Weights of a small GPT-style language model, trained from scratch on English Wikipedia: 98.1M parameters, 5314 steps.
MLP neurons of a small language model. Each row is named by its layer, matrix (down: output weights) and neuron, and shows model dimensions 64-191. Each number is 128 + 24 x the weight over its row's rms, rounded and kept within 0 to 255. Numbers have three digits each.
After each neuron's rows is what it responds to, as a language model described it from the Wikipedia text at the highest values.

L6.down1778:138157146099135116151118117134140140124118116135111139159073121103190112109163126114096153155123146128139154117141130121171127083159120104138127141074148131142116104141105153121117148160145114088140091129182128132072090145130095150169139133121130130131163121130107125127158116157142077138149163103100153139139146110153137124072124143112104143152118144108122137129125072109143112125078
Description: Compound and noun-phrase continuations. Tokens that continue a hyphenated compound or formal noun phrase in expository text, e.g. peer-reviewed, community-based, high-quality, cultural, strategic.

L6.down900:124136142133115109090167148152120108142071216094112136124122146159097137112086158133134128127128119152126158102112112094147092099128152146138096147120165079155136112116119144114119156127127130105194129122126098121095151157107112114138142116140119091118149126081101143126085159088068126113161079137108129134137124088096131119128100146125130120113132122136168101121135160131197148127147
Description: Units after numbers. Unit words and number endings that follow a numeral, such as yards, MB, mm, days, games, plus zeros and decimals in table cells.

L14.down347:133176167154081098113132103128125124110145108154138136137114113130184120121142149112105124132085100156120071110132141117111128113097139130110165047137149132105150166136099103100089097126127122136128112127168162105144053186140096106148107100097088163096148093123074115128184112145124122120123118145128089114111079118117087091126125099140114072116085124129144100141161128139116102129128
Description: List/table entry starts. First token of a new item in structured Wikipedia text, such as bullet dashes, table pipes, and the opening piece of a repeated name (Moore, half-collared, Lake in Lakeville).

L14.down236:102158111148128097127107084098155127141102131106144087116088161157104149105106126125162132137096130099127137101077109082108114161123158144100106114126162102133132143121132147094130176125141119124115136125150109150120097133145116165131119132130128150090147121086137129128181119131121138148145090169145128092109176168153139077186126140104152095130119144108114106118121141148099124131136
Description: Inside multi-word names. Fires on the middle pieces of multi-word names and set phrases, often in lists and tables, e.g. Tamil Nadu, Pediocactus, Battle of the….

L14.down754:148134137150142160176140114092104096147097121093077162102119122144100123110090115115133105089093111121143102146136076122091117067090125165132151087158196108124102126119135089127136125121127150145112139171168107146134117091116148113125106138149113121114099098156140115145133148127152146135167121159104161117091161111107144166124124122144139166151145113079126136129113120089157154136115
Description: Foreign name word-pieces. Early or middle subword pieces of rare, often Slavic or Scandinavian proper names, usually in tables and lists, such as Bibrzy-ck-a, Sh-nyukova, S-rem.

L6.down1164:141150145124136117126169154140099107140100151164129121168146106126092089109124110132105145142136161156129123097144130140114132120114154119129112135143140165176146184152112145133154133118112110099126106124138114139153111094114096058117146150151146113120145171173130152147172101145161153094119115094126094110149152109132181058125113124086147130121128153082130140128073121126161141106144
Description: Final piece of rare names. Last subword piece of an uncommon, often foreign proper name in lists or tables, e.g. Litmanen, Kvalbein, Debrecen, Ribbentrop.

L3.down1174:108108146145121129104112099114126161131132133110157105095153139092137106120097168130140104151181107072122127135112138121107132124157124107127106124149110118114115118146122139121161115130160120070102150113125105144126111138101104127117183127103108137125141137135130093124132141163107096160131118118153107143147137134161134114139114141124107103115142152121183194077129133126095110129135
Description: Mid-word name fragments. Middle subword pieces inside rare or foreign proper names, such as Vit-thal, Maj-al-iwa, Rig-el-ian, often in table rows, plus occasional phrase completions like his way and Centre-back.

L3.down2097:109124149137137153126095082132150120130133155135127122105088169122107120123111109143122138120100136105166137132135137120170110122141127166160167135103144097083098097166121100155117150111139151118117087154123136104102135109154161162147153120128114109119161119131138135074119125134123134077110186109105154132120121120132145139092059162139157142102090130136146093150153094121171135125129
Description: Word-completion pieces and hyphens. Mostly later subword pieces that finish a split word, like multispec-ies, unsupervis-ed and constrain-ts, plus hyphens joining compounds (submarine-launched, real-life).

L3.down607:119140140145092138170111135114085130182140176150124147124141147127108081158118159169088066138144132141080140147139129138113136172117178116163157158100091163126115098156112137146139124156101152121118133121149129127130153100128102113133166110136136118130092133069140110130133123143137150129134162141153123110141127104155215171153121158100096126163142109100127162145142087136108152108124
Description: Mid-word name pieces. Word pieces in the middle or at the end of proper names split into sub-tokens, e.g. Le-vin-e, E-ric, Rou-en, Lackawa-nna.

L3.down1661:111166119136137156115135109151125144167129121146110134122121096104179097157137085140157113104132156107148126151104117135142120148142102107098099150135149115109097134123137133141143183152160138169164085157143124115130111133136115095083137128109113131127143125131113139114141161147095144167142138146094100120118145077161151097154146139152146120132069074122146142170134121136135154128113
Description: Institution name completions. Mostly " at" before a university or venue name (master's degree at Georgetown); also final pieces of names and noun phrases, like Bioinfor-matic-s, Adelphi Theatre, Tokyo round.

L3.down1866:096090140138117103114125145096126144115116142127131102101158111166085093129112157146099122129119179144117127123138110143123110097105163157095130111151166111139162144127147140099134129087114144158121134113094089123129106134117133099144097086099105138127078090121149147121115141140125115126126127160128126124085139125105149164107133132141107093145111151100118082113119092172111159162153
Description: Mid-name continuation tokens. Word-piece endings or second words inside proper names and list or table entries (Ben-ning, Rou-en, Cash Box), plus colons in times and labels (3:42:32, BVMI:).

L14.down919:156161100129151147137098147095132164148100144109132127123153114128158131136121104120121170161124167077129160135131145115141116110144145112130125162097147118117098127154118122128111142131117156169150088150123161160124148168118123125124116114166149125140154107156135154136138106136163140108125110136118160112077112108134139093125149168111148155164151125151116113136111156150117123132136
Description: Phrase-starting tokens. Tokens opening a new phrase or quoted segment, such as opening quotes after meaning or colon, nouns after the, and table-cell digits.

L3.down2228:096159143161119126166091089109092144115128139119129118131073108113135149098116166111081102169136088126116103157149180113118137127111129100068123127088106154104144108122162126120157152134112095163120160083117114101147076123116099146122123117168122117108153102136095122120094139100089129167150142129121126112138135108132130127131128159181157131126112098181105158131156160166126166131146
Description: Words after numbers. Mostly the word right after a numeral or quantity, like "five of", "2 percent", "36,094 kilometres", "424th"; also "ever" after superlatives.

L6.down2148:122131117130130120142166139165115132119137098146130190128147156163158136121134117124136115115067165081135164130133159112134090127167104118126107080139164135100178141151114095138140091136126081126103122103112131126110129124131106121107126116107112144120102137097131111144134099095169120101092144142109077136152099127124143147117138139121070104137117122093144117156078104125122105148149
Description: Line and heading ends. Line breaks and closing heading marks (==, ===) at the end of Wikipedia titles and section headings, and newlines after a paragraph's last sentence or a table row.

L3.down1664:103116117147134106122152155125135149116172129114129123173116143121117130115138133100122079132153166128104150164118096115156108129069064160134146126141113118111120147138145125086127141097103133188125103138122167160107144137173153122119100165123083174141102105102134130108150172153125144109128121153151121149131099130130106104153128171160092100149144102120141098133086109135145119185148
Description: "of" and heading closers. Two groups: the word "of" after a noun in Wikipedia prose, such as communities of, chain of, House of, and closing "==" of section headings like "==Geography==".

L6.down997:092149132110138177086132146123086120133132147095116114166120138121112093102125094120099184131172122139105109104120096186157112097115118129103075096138161143142120170132107124104115114104110119124130120120132121174137120116134175104141129144149138079128105123104160123150150129135137114131143078164091130091132116124140122110158123164139114127112136131141106100145136106153137123130129
Description: List-introducing markers. Colons, "e.g.", "such as", "including" and "most notably" that announce an upcoming list of examples or members, as in "four isolated mountains:".

L3.down1795:139187089121120131140147129108098091111152143138149150132120091133158130144160129137132147125137131127082117115087125101143130148088129144130120143101117138096122112133081120106143137091093148146093134138113090148142119124140147142134076111126075125089129156156101165105128096120097147169091128124135101112156144109113106158163138120158156097149114094109104127129129115162155053098153
Description: Mid-word name pieces and possessives. Fires on inner fragments of names and rare words (Po-zzo-lo, W-ä-gli, O'-Brien, ass-ort-ment), on possessive 's or ' (bachelor's, fans'), and on own after his/their.

L6.down1652:088136103124140121140190082105088120144141137176123130021143148138148150148125154128094139144085139077073090159171157135117125129105128142144095142114131152142139136183127143092124142136126147115131157108141122133131134143142121111139096129173144114109126130165143160126149108117122144122104125100142135165147138132070150125170151113146105148134072115129181166116144134167103107112125
Description: Prepositions after noun phrases. Prepositions linking a preceding noun or participle to a following noun phrase, mostly of, also from, during, by, to, as in mouth of, covers of songs from, affected by.

L3.down256:128091131084073139140103124105160128137163115116116148159144141114100098129115161127147145100101084140140097104163084116104118120153139155139096147146131136080110171172101123149109107122171122114081158106149095090109104159100159123116126144093100128099172144142106105132120093093099122155096181132130142142121151136119157100132117099128130127118146135131127128123138100119173165098135
Description: Complement-taking prepositions. Prepositions right after a noun, adjective or participle that demands an object, such as devoted to, hatred for, rumors regarding, greater than, partnership with.

L3.down298:086155179149165129162129133091122133118172166161155096148163102093136163131154120139140108135138172136159122113090129116083144166103147149165135104117154104129112142115148147111107154136140103129174148153128103167116105121120167109144100132124126164136143128103134142115096123119108097129137124094156096141110138146120164147124112146168092134140111137150087124103136058138147115095122
Description: Digits after a colon. Digit tokens after a colon in times, durations and ratios (16:00, 2:10, 4:06, 57:20), weaker on other mid-number digits and scattered word pieces.

L6.down65:139117113142139154145120160116121124126099196116171100105128129110109136095152134114134132076134175128100115115126117154177161095147081162065093110155164127130124163165119127141144097156154104132101092129132107113076073099117158163141098133080153137123181114111137139127149087153093095100121101127101105154129115153136133120125134147178107126164150187118091101144108134163100131169110
Description: Before organization names. Tokens right before or inside an institution or organization name in biographies and tables: at/of/from before a university, plus acronym pieces (NJPW, MRDD, CMI).

L3.down2014:143108080131100130105133155123119090129140114180168145116086120132156186139108132145114126145096138136120099084133135078093129168146128111104126154157155135116104128136129087098148188148146104131121137090086144111136106162115144113138126098147106102123130126134134119153130159152099087109095177123087098138148122154111158138096130142130095112112121115174131125129131165183143102096140
Description: Hyphenated compound second parts. Words right after a hyphen in compound modifiers, like 53-story, Japanese-born, Luxembourg-based, 45-yard; weaker on nouns such as named, journalist.

L3.down719:137075104132091134104132140112156134170138133119117169122109175166119052163128128137115107120120153151118135096125093117108105189084161151176128105129132146178143105114132128110161124105106152132154117147133145089142108127174147120145136166103093127111155122120164151127151134139149133141127110113146072110127130131136107114136118108124062118132099137110170105122101142137100126105158
Description: "on" pieces and table pipes. The piece "on" as a preposition or word fragment (Upton-on-Severn, onset, Manon, died on February), and row-ending pipes in Markdown sports-stats tables.

L14.down1723:132162187125141132100139109077113119148157134132104106165134137111139129127161152124134117127119135121167135151136152099100136133151170175138112148158132134122099108125112110143109130133117143116121092080187099116139149029129059146085115136088118131082112098138117145101106139115105145089133142138127149127154142144142134146157147085127110168112140136144113132149114114108108152090150
Description: Delimiters in tabular data. Cell separators, line breaks and colons inside tables, infoboxes and result lists, e.g. the pipe before vote totals, the colon in race times like 4:16.6, and the newline after a "Village in Iran" header.

L6.down1864:103114148186158131119151163134099114147126182132124133111134113083115148139119163151090112136131100112114160052154141132145081120130064145120157114124123102149126124132097127159149196123125121127144113063118078119121124086126116173120096113138130078135102129204165114141117096137108116160124141128150122116136095130110147141156131146104113143150116128134138120110035170134141104174167
Description: Final pieces of proper names. Last word-piece of a multi-token proper name, mostly foreign personal or place names, as in Saint-Sulp-ice, Whate-ly, Wärtsi-lä.

L6.down526:172122150124097156122141147121141093143156141146126133107096096093098147125097096135144123163074137116100164050155115117073136125123090096120180121122125120132141088134108125125106149135110098117137100114104113130133113128112152133143110138089095168130142100094068113130136137126131124137125129128112138125112151105125156124170089146163132097093125091120082122152138108149112145141074
Description: Abbreviation and word-fragment pieces. Short letter fragments, mostly consonants, inside abbreviations or split-up words, often after a period or hyphen, e.g. a.m., M.Sc, a.e.t., france3.fr, CompactFlash.

L14.down1599:060157135148128084136149174133172087151119123137110101109140113120129141170123116136135140110132125088116081110097123121121155108186171104145134126139124137124132118102142164125145100108156094101171162108154120106125131107192111137126123112100163106127152126133151148159124141108147143079123104112097125101166135168113110103166083122167088111135113093121096084160128092094122107096127
Description: Mid-name subword pieces. Middle or final word pieces inside foreign proper names, often ending in -a (Ti-cha, Gaj-da, Fruška Gor-a), plus cell separators and numbers in statistics tables.

L3.down831:168165081120142098104121097107117159119113128115124107187174123127109146124136129153099084149141089142130173092122132131110132115116146116141144141156194128130118118127167081115129124095133134159113120148088121134125142108114081144109124112116117108132157131111151138092114126187123148106086123151093129133135128131125156117125151111129096133140080123117136120148135124109122139120071
Description: Mid-word pieces, group nouns. Word-continuation pieces right after a hyphen, apostrophe or capital (two-inch, Sch, Smerch, isn't), plus collective head nouns and table headers (team, side, Committee, Set).

L14.down110:149124071130157170091142126113132135101134099171141098138133145152122148123145193120114123068155140136129137153094137119116109127148127109139164130134133131144153111145103112111124139160112135085134152161145104159087101136115124131158127156127105115134142106121140179118141137122125138110124102086143082105189131152125146136171142107138125139096135118120149123166120125158127124166106
Description: Noun-phrase modifiers after articles. Adjectives, participles and relative words inside a noun phrase after "a" or "his", e.g. a federally funded, a wealthy, a story that.

L14.down772:116147137180116135147143136131094099153171176120134117022167137107183121161129123138138125139115116098112149133123125080126072147127097099096161102156147133100134073150146093137133142125164086114110099138147122117133145150116054159169117137157070142176118152135124117156158155156119110077136123133130153123149105139147134143132119152184126138140115154110140155123131115140091116120120
Description: Pre-noun-phrase connectives. Mid-sentence prepositions, conjunctions and verb endings that introduce a following noun phrase or gerund, such as in, of, before, by, "-ing".

L14.down1427:128140139164096125130095103140116141134165115163164153107131080094139082141119129135084126145154135120123157135110168149148155147147162130141110111114133157163145133100149115142151155120120084088186137129126102103159129129113101119120134102148121146107125113101148078106166183090142165165131145159124131119112144118165065191122128135146164108129142130133143116128139127134138129159122
Description: Prepositions before names and dates. Prepositions like at, of, on, from that introduce a coming place, institution or date ("premiere at the", "held on March"), plus table pipes and date dashes.